Weights of a small transformer language model.
Training: a variant of Adam for these matrices, 507M tokens, 3871 steps.
MLP neurons of a small language model. Each row is named by its layer, matrix (up: input weights) and neuron, and shows model dimensions 64-191. Each number is 50 + 12 x the weight over its row's rms, rounded and kept within 0 to 99.
After each neuron's rows, "fires after" lists the tokens most often just before its 100 highest values on Wikipedia text that the model never trained on.

L9.up416:47 61 49 29 32 51 41 31 65 56 43 35 53 51 25 64 42 50 49 47 50 39 63 44 43 43 57 67 65 39 33 45 52 73 43 71 66 66 37 60 42 55 46 35 65 45 51 35 78 60 44 41 29 41 51 18 28 59 54 43 43 73 59 69 54 61 54 38 42 49 71 64 62 60 37 66 52 48 59 47 30 58 43 44 51 54 47 24 44 51 41 44 52 57 37 73 75 55 74 46 57 61 79 39 51 48 40 48 51 43 51 59 39 45 47 40 45 51 51 27 51 47 38 45 43 48 65 66
fires after: " |", " −", " dep", " pos", "si"

L5.up382:53 64 50 37 62 42 72 62 37 42 47 61 52 61 75 55 52 56 30 49 64 55 43 52 72 21 37 66 63 33 72 38 60 71 63 51 43 52 34 66 33 64 55 52 51 72 51 39 39 34 53 44 45 46 74 47 50 49 54 66 24 50 51 33 40 38 27 59 36 58 50 65 48 53 60 55 34 61 50 46 44 24 49 56 49 49 52 53 70 52 21 49 43 51 55 53 61 54 42 29 59 52 31 31 61 59 48 46 60 60 55 44 37 30 57 50 46 67 37 33 35 59 47 65 41 51 43 43
fires after: " at", " on", ":", " (", " by"

L2.up367:64 51 55 71 27 58 54 46 60 50 56 40 36 59 51 85 61 37 39 54 53 53 65 54 47 40 43 57 35 54 56 61 36 61 60 54 28 51 51 59 43 44 37 25 52 49 70 59 36 61 57 12 64 43 66 38 41 52 42 55 61 43 27 56 56 53 67 64 62 33 46 51 59 55 19 55 51 33 54 66 47 46 37 74 57 52 44 36 53 45 65 17 52 61 54 57 35 46 43 51 50 49 47 56 57 53 58 52 55 43 45 48 62 38 56 51 45 62 46 30 42 41 52 41 43 31 60 55
fires after: " |", "|", " Mad"

L7.up376:40 59 34 43 63 26 43 32 49 62 41 55 66 80 41 75 59 30 35 70 78 40 47 41 58 33 58 42 49 49 56 56 48 65 59 64 52 60 62 54 51 51 44 50 30 45 48 58 67 29 46 58 51 50 48 39 46 78 38 54 54 36 59 66 53 57 64 35 54 45 55 54 65 64 64 40 51 49 57 39 31 25 44 54 63 36 59 30 62 63 65 49 54 46 34 52 60 79 20 37 50 41 59 50 52 54 54 45 27 45 43 51 49 44 38 37 45 71 29 39 51 62 57 46 46 54 53 42
fires after: ";", ":", " |"

L7.up654:49 55 62 49 42 38 67 50 56 43 48 61 75 52 55 66 57 38 38 54 62 66 52 58 32 48 45 41 59 61 45 55 65 69 65 69 53 43 51 66 55 59 31 50 48 20 39 68 52 34 52 34 56 64 44 27 59 20 47 55 63 49 43 32 57 62 36 68 52 48 39 63 26 77 47 57 40 45 48 69 55 46 56 59 38 49 50 46 44 54 45 50 34 56 53 46 40 60 30 33 49 61 41 72 49 54 48 58 41 63 72 70 47 46 64 62 43 81 48 35 59 55 61 37 40 26 45 35
fires after: " J", " A", " M", " S", " G", "ar"

L7.up431:32 45 53 25 39 45 58 40 62 41 47 49 60 46 56 53 51 48 58 44 52 69 40 63 71 42 54 46 55 54 64 52 45 44 39 56 56 53 31 55 43 65 45 45 45 39 53 77 43 50 48 44 42 59 59 46 48 38 37 44 61 61 36 56 60 51 50 42 29 49 13 46 38 48 65 63 52 43 59 44 42 40 51 66 60 50 51 56 26 53 39 34 29 47 66 56 55 42 50 64 53 67 52 43 60 53 32 45 51 25 51 63 43 51 59 54 68 51 53 43 58 46 59 51 60 50 58 52
fires after: "°", "b", "19", "44", " 18", "69"

L9.up595:44 23 69 65 34 77 34 44 69 49 36 23 43 65 45 45 51 44 40 54 49 59 47 53 60 55 26 48 46 38 61 56 51 39 28 61 53 71 52 72 42 48 41 38 46 37 63 45 49 69 72 54 49 56 42 54 65 40 57 43 64 67 39 40 28 40 42 65 48 46 47 60 37 59 59 70 48 62 59 54 41 42 44 76 36 55 56 47 34 45 36 41 64 59 73 56 60 51 52 48 49 46 44 35 51 51 52 51 55 47 41 53 54 40 47 56 53 41 48 60 61 69 47 59 86 48 51 53
fires after: "E", "°", "W", "\n\n", " /", "  "

L9.up268:54 69 59 59 54 47 57 33 55 42 49 56 52 69 32 32 35 61 42 58 60 51 51 63 55 55 72 62 28 48 38 46 56 58 74 71 34 53 51 43 29 51 21 47 65 37 45 38 59 51 57 54 25 52 57 39 67 51 31 51 64 49 38 68 36 54 38 42 59 60 57 35 45 53 54 47 50 41 73 78 43 59 53 64 62 59 70 34 50 43 60 40 44 60 48 53 66 76 61 53 66 68 48 44 48 59 35 53 46 74 45 49 71 37 71 63 44 58 64 46 48 45 53 42 10 43 57 64
fires after: " |", "E", "W", "M", "c"